Part of a small language model's weights.
Training: a variant of Muon for these matrices, 209M tokens, 13376 steps.
MLP neurons of a small language model. Each row is named by its layer, matrix (down: output weights) and neuron, and shows model dimensions 64-127. Each number is 128 + 24 x the weight over its row's rms, rounded and kept within 0 to 255.
A block is one neuron, or neurons of one layer that tend to fire together. Before each block is what it responds to, as a language model described it from the Wikipedia text at the highest values.

Word-final suffix pieces
L9.down240 [107 152 104  99 104 134 115 155 142 147 147 174 156 146 169 101 109 139 152 146 114 167 101  83 154 110 103 124 178 124 140 100 110 161 155 117 184 168  98 128 134 110  63 130 130 174 109 130 113 118 139 130 138 134  83 153 131 126  97 105  72 113 117 101]

Existential there verbs
L3.down301 [156 114 168 112 164 126 136 154 172 147 173 140 119 126 121 146 135 109 113 127 154 137 114 138 115 178 166 129 148 112 109 161 150  99  97 129 128 118 136 159 108 161 165 135 113 117 125 117 135 127 136 115 123 129 128 125 123 111 127 175 109  94 130 156]
L3.down313 [123 164 142 150 169 107 178 132 142 126 106 147 139 143 115 152 133 142 178 148  88 136 124 116 111 127 145  83 120 143 134 167 136  76 147 126 130  92 133 168  75  71 116  86 153 133 145 158 116 120 150 144 140  91 135 147 128 115 140 140 104 158 142 155]
L3.down390 [100 170 123 129 157 112 167 114 107 115  69  99 143 167 110 124 138 132 122 137 158 108 103 126 106 139 162 102  88 141  97 148 126 120 126  92 142 119 130 121 101 114 101 159 125 126 167 104 128 156 171 132 126 118 143 124 160 162 131 157 112 130 138 149]
L3.down729 [120 147 141 134 132 159 163 111 153  74 140 110 149  97 126 151 114 205 161 135 114  93 139 149  98  97 138 107  90 142 121 139 197  69 100 118 153 157 109 116 174 133  93  73 134 167 151 109 188 105 131 148  93 109 154 121 123 130 151 126 149 167 134 123]

Mid-word continuation fragments
L9.down394 [114 129 155 106 125 134 120 157  89 124 113 112 137 103 177  88 159 167 135 115 140 104 131 155 141 131 117 190 133 123 155  88 118 129 185  96 128 141 136 131 109 160 120  86 124 116 135 114 150 173 112  96 104 127  52 116 181 113 105  90 152  84 129 121]

Name-final word pieces
L9.down372 [127 100 141 132 117 140 124 119  95 133 122 118 153 157 134 159 110 142 135 108 146  82 142 129  96 127 114 138  67 101 110 163 135  79 139 136 110 155 137 160 159 114 116 112 122 135 127 117 117 160  70 128 123 151 132 130 125 142 122 114 109 101 129 126]

Name particles and fragments
L5.down23 [119 125 145 141  89 125 157 168 118 135 125 107 139 115 131 139 102 116 133  75 140  99 112 124 128 120 133 113 151 118 150 141 122 103 131  76 126 122 128 135 138 117 140 139 137 131 110 140 132  86 148 118 133 128 146 123 161 161 117 100 149 124 142  98]
L5.down29 [138 157 129  95 108 112 119 136  52 134 150 138 121 131 127 138 128 114 107 127 129 146 109 134  90 166 116 142 129 127 114 115 121 190 137  93  91 161 142 105  79  98 116 122 113 103 113 112 114 147 130 130  98 133 155 129 124 160 118 164 130 137  74  94]
L5.down52 [115 151 154 101 107 127 114 153 108 133 115 127 128 141 139 114 133  57 149 177 120 126 135  96 159 149 147 154  94 125  93  87 141 178 104 111 136 120 141 131  91 123 112 105  82 127 107 130 134 155 106 145  98 127 132 167 162 134 115 142 104 125 112 153]
L5.down102 [120 117 132 102  88 156 169  81 115 139 143 153 101 102 105 113 160 152 133 129 138 173 116 138 177 123 166 108 145 100 151 151 129 175 136 124 118 128 133 137 157 141 165  98 152 110 138  92 103 161 108 131 140 151 130 169 109 125 125 128 104 139 161 106]
L5.down133 [137 154  87 126 171 131 141 160 128 150 130 139 146 123 142  93 148 130  75 158 140 139 123 117 113 121 119 131 127  90 127 104 139 116 107 145  96  96 147  82 104 100 156 118 120 101 164 146  73 163 166 153 137 103 151 144 126 171 157 170 157 141 158 113]
L5.down177 [110 152 128 116 106 120 160 143 117 117 138 159 109 126 132 136  99  82 114 131 125  95 126 191  99 136 159 151  82 167 126 119 104 198  95 131  93 152 123 133 124  88 114 139 133 156 101  68 111  99 157 130 119 134 193 165 110 116 140 146 138 125 111 127]
L5.down264 [134 134 153 135 115 117  95 109 132  97 116 103 130 143 104 134 116 121 113 143 138 101  94 111 168 117 106 152  90  83 147 164 175 129 137 117 135 165 107 136 131 123 148 138 186 155  85 157 102 128 103 139 126 111 112 133 116 154 145 180 147 117 158 120]
L5.down271 [114 159 141 155 143  79 139 117  75 105 127 147  91 114 132  77  88 113 144 156 162 156 145 138 154 150 185 165 113 137 126 143 100 151 120 105 139  89 134 107 115  88 173 134 110  90 112 142 140  90 100 147 103 147 125 156 135 149 119 110  90 155 157  99]
L5.down273 [ 69 158 154 131 124 143 128 120 117 125  70 126 116  87  95 139 125 108 128 165 126 175 144 142 130 114 163 115 135 120 125 114  71 110 142 101  81 137  92 114 148 104 132 128 130 141 152 127 171 138 120 170  84 160 117 108 111  81 120 139 141 103 156 160]
L5.down554 [143 155  96 157 173 182 164 100 131 135 119 150 164 152 156 143 178 139 101 171 118  99 134 108 169 124  90 164 137 118 164 141 116 139 111 131 140 122 125 119  86 101 189 139 123 122 161 141 155 157 118 104 114 133 110 115 124 121 166  97 127 129 139 131]
L5.down572 [117 134 130 169 161 132 109  97 113 129 121 126 112  74 160 116 145 152 127 109 156 150 150 127 123 103 142 136 104 158 111 146 136 135 126 117 107 146 106 145  82 128 132 121 107 130  94 135 161 110 137 126 135 129  91 103 119 124 102 130 133 126 121 176]
L5.down578 [131  91 114 135 136 101 122 128  64 112  96 119 118 135 160 156 176 125  93 130 144 117 120 119 139  63 146 180 125 114 103 120 150  92 151 141 159 167 149 114 103 116 121  90 123  59 100 134 132 124 130 112 141 118 164 141 107 150 129 100 154 117 105 160]
L5.down596 [146 145 132 121 163 161 131 122 122 111 135 109 122 105 154 141 132 115 173 133 126  97 130 131 163 128 165 149 111 137 130 148 117 151 122  65 143 146 148 106 112  94 133  85  92 131  51 171 146 118 140 143  98 148 161 146 104 130 144 173 135 100  89 133]
L5.down656 [109 101 145 198 124 104 170 158 130  87 106 112 140 112  98 123 128 132  79 124 127  99 126 151 192 133 111 155 195 132  89 110 121 113 137 100 131 123 128 106 199 142 107  95 111 127 114 142 144 129 117 175 148 126 132 128 130 160 163 153  90 125 137 103]
L5.down689 [ 93 103 112 136 103 124 141 134 119 126  90 153 159 128 215 156 146 123 140 118 112 135 118 140 133 132 123 143  94 167 129 112  96 143 142 111 190 133 109 153 125 132  81 124 164  96 150 159  95 174 157  95 139 114 127 143 150 155 118 103 133  86 143 142]
L5.down738 [162 123  86  93 159 125 115  89 104  90 127 146 130 156 108 103 112 136  97 125 117 145 145 149 181 178 108 121 158 114 132 117 165  70 135 100 159 146 118 116  96 100 118 154 121  80 120 150 120 120 104 130 102 140  78 143 100  99 108 159 129  91 122 130]

Mid-word subword continuations
L5.down14 [135 165 108 139 132  70 168 134  89 147 138 125  83 132 138 134 111 108 112 118 145  99 154 116 124 138 126 148 105 112 100 147 119 137  95  80 165  95 131 133 140 127 172 132 100 132 138 121 134 118 118 164 146  77 163 153 103 139  98 126 150 133 151 163]
L5.down103 [143 120 126  97 171 120 162 184 155 121 179 158 116 138 108  92 106 115 160 138 135 137 124 114  70 147 107 121 107 169 142  92 107 115 147 160 112 108 174 106 136  83 171 116 145 152 114 127 143 147 128 141 118 156 113 159 129 133 103 117 124 115  83 138]
L5.down219 [ 99 147 113 107 172 132 150 131  86 124 112 102  93 144 134 157 119 134 134 100 143 160 131  98 127 183 103 154 142 169 116 118 151 108 136 159 111 107 144  99 143  91 113 149 124 117 170 101 141 122 120 115 131 117 146  92 123 147 104 152 122 113 144 174]
L5.down243 [149 122 118 116 129 147 146 120 166 110 108 139 137  99 116 132 108 110  81 101 143 143 142 162 104 105 158 151  93 134  99 108 121 168 117 139  87 127 135 111 128 133 154 141 140 137  41 159 150 141 112 153 129 151 114 118 135 133 173 113 150 126 159 179]
L5.down269 [100 100 120  80 135 141 123 123 114 140 136 108 121 107 132 100 153 110 116 103 100 155  94  97 101 140 108 160 101  88  84 126  92 157 135 137 139 134 142 122 136 126 146 134 132 158 106 130 129  93 125 142 146 105 138 115 148 161 109 120  87 142 123 152]
L5.down275 [102 164 128 121 103 112 124 125 121  86 130 118 158 148  84  86 112 102 111 138 117 118 104 135 125 118 145 122 122 143 106 108 104 128 155 119 137 145 148 160 151 122 122 111 129 145 123 133 151  90 121 134 136 176 105 162 106 134 134 119 147  90 169  83]
L5.down287 [ 94 111 135 153  83 128 165 118 137 157 181  27 114 140 154 132  95  98 124 122 139 113 117 101 119 120 109 133 114 117 117 143 131 116  96 108 129  97 116 116 119  97 116  98 153 166 145 121 139 145 101 142 116  90  90 123  99 103 140 182 144 113 159 139]
L5.down327 [161 121 164 141 137 108 128 103 137 126 119 126 107 135 104 117 131 128 137 116 122 128 179 128 156 120  86 106 111 158 131  89 113 108 141 185 112 127 120 119 148 129 165 131 155  91 129 118 149 171 113 148 196 147 104 142 106 116  97 140 184 106 135 147]
L5.down380 [154 165 137 102 130 123  93 129 119 204 127 132 125 134 108 136 137  89 147 172 151 137  98 118 155  94 127 131 143 122 137 108  79 125 170 129 121 155 128 160 153  88 119  92 127 137 106 147 131 120 106 114 120 147 175 113 102 141 156 146 112 122 104 127]
L5.down464 [146 145 100 130 129 144 146  90 119 104  88 119 125  94  75  93 170 154 150  94 130 132 128 149 108  87 133 117 154 184 134 125 100 135  92 135 168 145 112 119 118 118  81 131 113 125 107 158  88 124 149 149 130 136  94 130 150 173 118 107 131 107 174 123]
L5.down477 [101 148 106 170  85  97 101  72 145 112 136 154 146 109 121 122 170 165 112 143  92 127 170 164 102 105 120 121  97  97 153 137 187 118 111 189 128 132 127 125  88 130 102  79 120 118 135 115 148 182 118 121 148 122  87 137 141 137 127 130 130 144 139 106]
L5.down487 [143 141 104 135  95  77 135 108  94 128 202  99 106  88 108 118 122 136 117 132  98 116 104 112 151 122 134 148  85 140 113 140 145 113 134 100 118 125 165 156 157 155  84 142 102 123 140 103 141 118 130 128  67 160 163 110 108 135 180  92 175 124 135 114]
L5.down498 [104 132  99 129  87 106 101 135 113 143 128 119 119 147 109 118 114 152  90 103 135 140 156 114 144 127 157 130 159  81 155 121 148  93 148 107 139 147 118 174 103  98 122 102 123 124 125 149  88 183 145  89 123 150 111 149 139 151 143 120 154 124 133 145]
L5.down513 [114 112 123  91 141 124 128 111 134 146 144 156  91 165 151 122 113 145 105 109 124 115  75 181 142 120 114 137 164 148  84 119 108 133 145 135 138 128 144 119 121 109 170  93 213 148 138 129  90 118 118 132 113 118 141 120 141 133 116 136 102 143  70 161]
L5.down573 [113 134 136 161 158 135 139 143 125 162 161 131 121 138 172  93 178  86 113 140 133 134 131 112 104 144 129 149 124 157 126 103  94  81 148 133 148 130 147 124 119 134 135 124 144 137 150 103 175 106 159 122 189 117 126 134 141 147 152 139 105 110 141 141]
L5.down694 [120 149 118 142 118 134 200 153 118 119 128 152 118 147 149 113 134 143 125 149 122 139 143 135 144 107 144 112  90 132 116 106 101 117 110 102 172 122 153 108 154  89 120 122 118 127 104 114 103 101 112 112 122 105 118 155 110 151 181 100 151  88 127 130]

Fragment after initial consonant
L5.down6 [114 143 145 169 117 131 170 138 119 150 116 120 126 114 125 111  94 158 114  89 160 118 144 162 126 120 122 131 148 128 127 149 161  93 170 124 135 122 155 112 152 138 127 139 142 112 164 106 153 108 164 130 126 124 135 144 106 122 118 156 132 129 108 117]
L5.down114 [144 115 133  77 125 149 139 128 134 121 128 154  99 116 134 154 144 108 117 160 129 114 166 115 145 144 139  80 107  86 104  98 149 131  69 124 156 157 116 117 161 142 185  96 105  99 132 149  48 117 111  81 158 114 132  92 127 115  72 115 151 106 129 119]
L5.down311 [127 103 140  92 120 136 175 130 135  95 162 127 142 105 140 129 159 109 106 105 101 128 156 130 144 202 113 132 105 117 115 171 120  81 109 160 132 124 146 123 124 154 165 131 165 108 107 141 142 121  88 177  82 116 124 121  82 126 142 138 125 122 148 131]
L5.down321 [118 166 133 151 102 139 115 150 126 164 108 121 113 110 117 177 124 125  93 183 108 120 152 129 119 132 143 143 123 127 109 123 174 117 111 130 155 103 104 122  88 144 140 105 100 107 119 151 172 108 111 132 154 158 144 158 174 125 121 119 115 182 158 171]
L5.down334 [120 155 165 139 126  84 185 120 122 123  88 108 143  87 127 103 133 135 119 114 139 111  94 142 149 114 135  93  77 167 101 167 108  90 151 100 125 154 143 116 136 167 142 122 120  89  99 143 154 108 125 155 128  68 105 119 135 108 122  87 133 122 117 103]
L5.down355 [132  94 139 126 132 128  76 107 151 131  97 100 141  96 146  90 109 126 152 131 171 130 120  67 122 116 123 167 150 142 121 179  99 151 116 130 156 130 144  96 155 144 164 116 159 133 109 121 168 131 111 143 150  94 119 132 152 166 156 129 149 107 119 139]
L5.down360 [156 117 134 125  98  97 130 162 109 132  99 130 129 104 169 145  94 159 100 135 174 120 104 138 124 127 111 161 133 149 125 115 116 144 164 115 118  73 192 121  73 139 155 107 110 132 137 105 112 104 146 122 158 128 109  77 128 155 162 152 136 126 147 103]
L5.down385 [122  91 129 142 142  80 137 121 133 113 131 106 124  86 119 144  98 113 153 121 158 143 136 126 119 103 105 142 128 105 149 146 155 106  97 129 167 111 109 135 111 109 132 155 132 126 129 117 111 108 148 103 133 132 178  90 136 111 125 118 170 116 134 202]
L5.down516 [138  89 126 155 138  94 102 112 137 136 173  85 111 117 136 119 132 158 148  97 123 126 134 149  83 121 110 143 173 137 108 155 128  99 109 139 114 167 171 120 155 148  92 111 156 103 117  84 160 125 101 100 108  66  70 135 156 137 108 124 118  65 146 166]
L5.down553 [103 144 118 145 187 128 148 152 146  67 189 139 151 138 120 141  69 101 109 111 125 144 149 113 129 136 161 116 130 119 109 155 121 151  98 129  90  98 116 119  85 155 149 105 103 127  94 123 129 116 134 135 113 127 117 121 161  97 129 118 115  70 170 122]
L5.down592 [145 139 125 133 136 117  98 143 119 127 100 153 118 101 126  97 146 157 125 168 109 125 129 137  81  59 100 103 130 134 106 127 115 101 167 124 167 153 139 112 167 151 150 121 119 164 119 106 108 156 137 151 119 106  83 122 112 167 113 144 129 161 140 104]
L5.down594 [108 102 138 184 107 103 160 160 139 120 166 139 106 115 121 141 111 121 129 142 103 119 136 125 125 155 129 105 157 133 143 170 125 159 147 110  96 131 155 172 125 136 136 137 132 124 140  95 157 120 128 177 137  83 136  73 138 173 143 111 110  87 106 125]
L5.down638 [108 136 115 173 114 172 163 122 130 106 162 100 147 137 158 131 127  86 157 139 111 131 114 131 146 140 142 160  52 132 111 157 137 114 141 162 141 137 110 111 169 118 156 157 125 122 132 130 142 161  75 135 111 138 133 116 151 102 139 139 110 112 143 107]
L5.down677 [ 97 147 151 155  92  86  85 143 117 149 128 160 148 144 107  98 165 150 116 142 110 112 170 126 130 123 110 128 123 141 140 112 116  91 117 108 105 112 124 160 126 140 123 142  99 121 143 118 124 109 145 103 141 121 148 112 113 101 137 171 138 115 119 134]
L5.down756 [144  80 134 143 106 118 127 120 116 146 144 115 163 163 174 135 124 141 127 105 113 121 118  88  61 116  90 101 120 103 146 134 165  74 141 101 112 140 133 128 111 114  84 139 158 110 132 139 149 150 111 145 117 126 137 144 152 117 119 105  94  99 120 118]
L5.down764 [ 84  98 111 136 159 136 138 156 176 130 149 126 150 107  99 119 107 124 174 164 120 105 116 140 132 107 136 104 116  89 111 168 176 147 105 112 163  91 126 126 134 102 132 137 190 139 149 112 124 115 128  66 129 106 129 104 127 165 141 159 144 123 102 182]

Name-preceding position
L3.down199 [ 85 147 116 147 139 105 107 147 120 156 111 131 132 135 103 124 156 148 100 124 127 117 108 131 121 113 154 147  89 133 101 153 139 175 106 123  76 169 175 134 155 115 127 146 135  77  93 179 102 157 153 129 155 124 130 120 166 157 110 107 115 125  97  81]
L3.down581 [155 118 142 133 127 132 137 146 141 141 151 135 139 125  95 147 139 111 156 121 128  72 153 118 147 154 102 122 168 131 169  88 108 136 142 101 133 161 145 133 139 108 120 126 144 111 101  74  99 163 137 148 140 140  97 114 128 126 128  96 124 147 146 137]
L3.down659 [165  89 112 176 148 154 111 105 149 138 142 127 151 100 112 145 105 126 114 119 119 162 104 200  99 140 131  97 115 135 138 103 126 197 132 125  87 149 152 137 142 165 144 123 135 143 143 163 167 118 130 105 130 128 115 125 156 177 147 132 189  80  87  90]
L3.down726 [124  86 105 139 138 119 140 138 105 126 106  87 115  82 125 117 110 127 124 118 123 116 145 115 145 136  63  73 166 103 120 144 106 145 104 145  92 140 212 149 162 113 138 157 120 109  90 161 133 169 108 158 151 153 118 130 147 143 147 146 118 123 133 101]

Mid-name word completions
L5.down62 [150 137  88 110 138  94 154 145 159 148 156 116 143 103  85 155 123  71 104 117 107 107 136 132  94  98 186 140 105 125 129 137 131 150 137 116 159 152 143 129 105 126 133 164 134 122  81 127  99 164 122 142 127 160 111 151 108 144 106 149 156 136 153 112]
L5.down188 [119 123  99 131 101 126 153 155 102 157 167 135  81 143 148 131 163 130 149 134 185 142 124 115 118 114  91 117 106 145 111 125 108 119 145 158 112 166 148 165 144 132 117 157 162 101 113 111 142 115 124  94  86 150  85 103 154  72 118 184 138 156  55 124]
L5.down211 [114 113 146  92 136 168 134 162 142 120 139 102 123 104 157 109 149 133 148 144 102 123 100  73 156 157 104 146 143 115 176 136 114 116 100 111 131 106 113 134 115 172 138 149 117 141 119 142 121 188 138 144 128 141 134 110 151 114 111 121 113 101 138 108]
L5.down217 [113 135 137 140 140 130 114 108 114 161 103 147 107 104 140 132  99 169 139 129  88 149 131 122 139 124 145 128 112  97 146 161 159 155  88  56 145 143 103 134 110 155 139 117 143 138 142  92 132 163 120 129 106  87 122  93 109  82 112 128 148 143  98 104]
L5.down312 [ 86 148 144  77  99 135  99  75  93 123  88 130 104 134 109 114 121 108 133 117 134 127  91 146  91 121 133 164 118 128 130 160 181 157 121 124 166 133 112 115 122 164 137 117 132 113 148 101 136 127 169 142 124 141  92 129 134  83 146 126 165 145 153 170]
L5.down372 [156 147 112  85 127  97 114  90 129 105 135 169 121 146 131 147 106 147 143 116 104 118 125  97 124 114 133 131 126 157 142 141 172  93 144 131 125  84 143 154 138 173 134 144  97 163 133  90  99 108 179 136 121  78 120 122 120 112 121  92 141  95 108 111]
L5.down394 [104 158 131 133 130 107 121  88 100 178 116 123 154 139 166 118 126 136 172 147 139 121 158 100 135 141 101 170 110 141 103 122 123 175 137 152  95 132 120 174  92 142 159 121 103  91 151 140 137 108 133 139  89 109 143 134 135 191 145 112 126 134 165 169]
L5.down424 [113 172 133 131 128  99 160 107 120 119 140 127 137 139 184 111 135 171 113 145  83 122 113 133 164 135 150 128 120 170 166 132 169  94 151 158 121 114 151 114 167 132 142 157 145 160 136 163 121 102 129  82 116 112 150 131 164 107  95 136 100 105 114 119]
L5.down499 [117 124 118 132 162 151 117 124 108 140 149 132 120 138 127 137 143 175 135 104 143 121 157 124 120 108 116 129 145 145 145 117 138 145 161 153 142 122 143  76 126 163 149 109  97  92 117 137 156 126 149  95 138  80 116 112 172  67 176 166 145  96 157  99]
L5.down561 [144 107 111 169 144 153  86 129 129 148 114 138 153 139 129 131 126 152 127 136 171 127 151 110 137 160 136 161 109 131 159 107  88 117 114 114 127 166 109 142 106 207 127 138 102 161 119 105 101 136 141  86 141 108  92 128 135 133 100  84 193 125 143 109]
L5.down575 [114 129 142 133 117 133 125 116 125 130  83 111  95  97 120 105  92 172 117 105 124 141 113 155 168 153 157 109 133 163 104  96 125 125 170 116 151 163 159 110 143 137 106 135  94 179 117  96 115 127 132 127 130 155 106 155 119 111 103  95 114 144 102 133]
L5.down622 [125 113 132 166 144  95 130 112 152  59 133 148 128 114 131 121 105  79 178 143 130 114 177 146  98 136 122 121 123 128 114  96  83 146 136 148 134 152 126  64  76 158 145  79 132 105 150 109  95 166 136 107 105 105 137 129 109 142 107 101 167 123 159 147]
L5.down629 [160 112 150 117 135 110 127 141 119 174 135 130 117  93 148 117 149 161 145 138 135 121  99 155  99 116 139 193 119 139 111 144 122 138 134 103  77 105 109 177 146 157 117 120 155 139 140 105 163 151 134 144  86 113 159 131 129 119 117  73  90  88 136 146]
L5.down679 [ 97 122 106 112 140 125 135 143 104 129 149 152 152  73 128  90  81 151 145 113 116 148 141 133 136 140 135 149 110 107  77 113 109 109 129 104 124 136 108 107 127 147 108 134 161 117 147 139 102  99 140 135 111 135 121 118 114 152 155 100  85  81  83 173]
L5.down692 [124 126 102  80 160  92  96 127 133 152 144 140 126 121 160 103 143 169 125 136  76 176 124 132 119 141 125  81 134 149 140  94 118 120 152 101 145 158 122 155 125 159 121 142 141 151 167 107 151  93 127 147 127  56 149 138 143  98 102 139 132 122 123 158]
L5.down743 [110  87 102 100 141 129 102 130 130 156 121 122 143  89  91 105 121 129 179 126 179 172 110 114  89 140 132 113 133 109 100  84  99 125 175 118 114 110 120 155 118 138 132 106 106 133 126  91 121 147 129 102 135 109 137 136 124 121 138 116 129  86 164 124]

Mid-word foreign fragments
L9.down369 [171 108 110 131 125  70 163 114 110 146 131 165 179  72 145 133 138 163 119 106 130 160 148 141 133 133 177 127 130  97 124 123 172 132 119 109 153 132 120 151 132 100 202 112 137 142 110 143 143 136 144 153 151 122 124 153 125 126 157 127 165 116 137 126]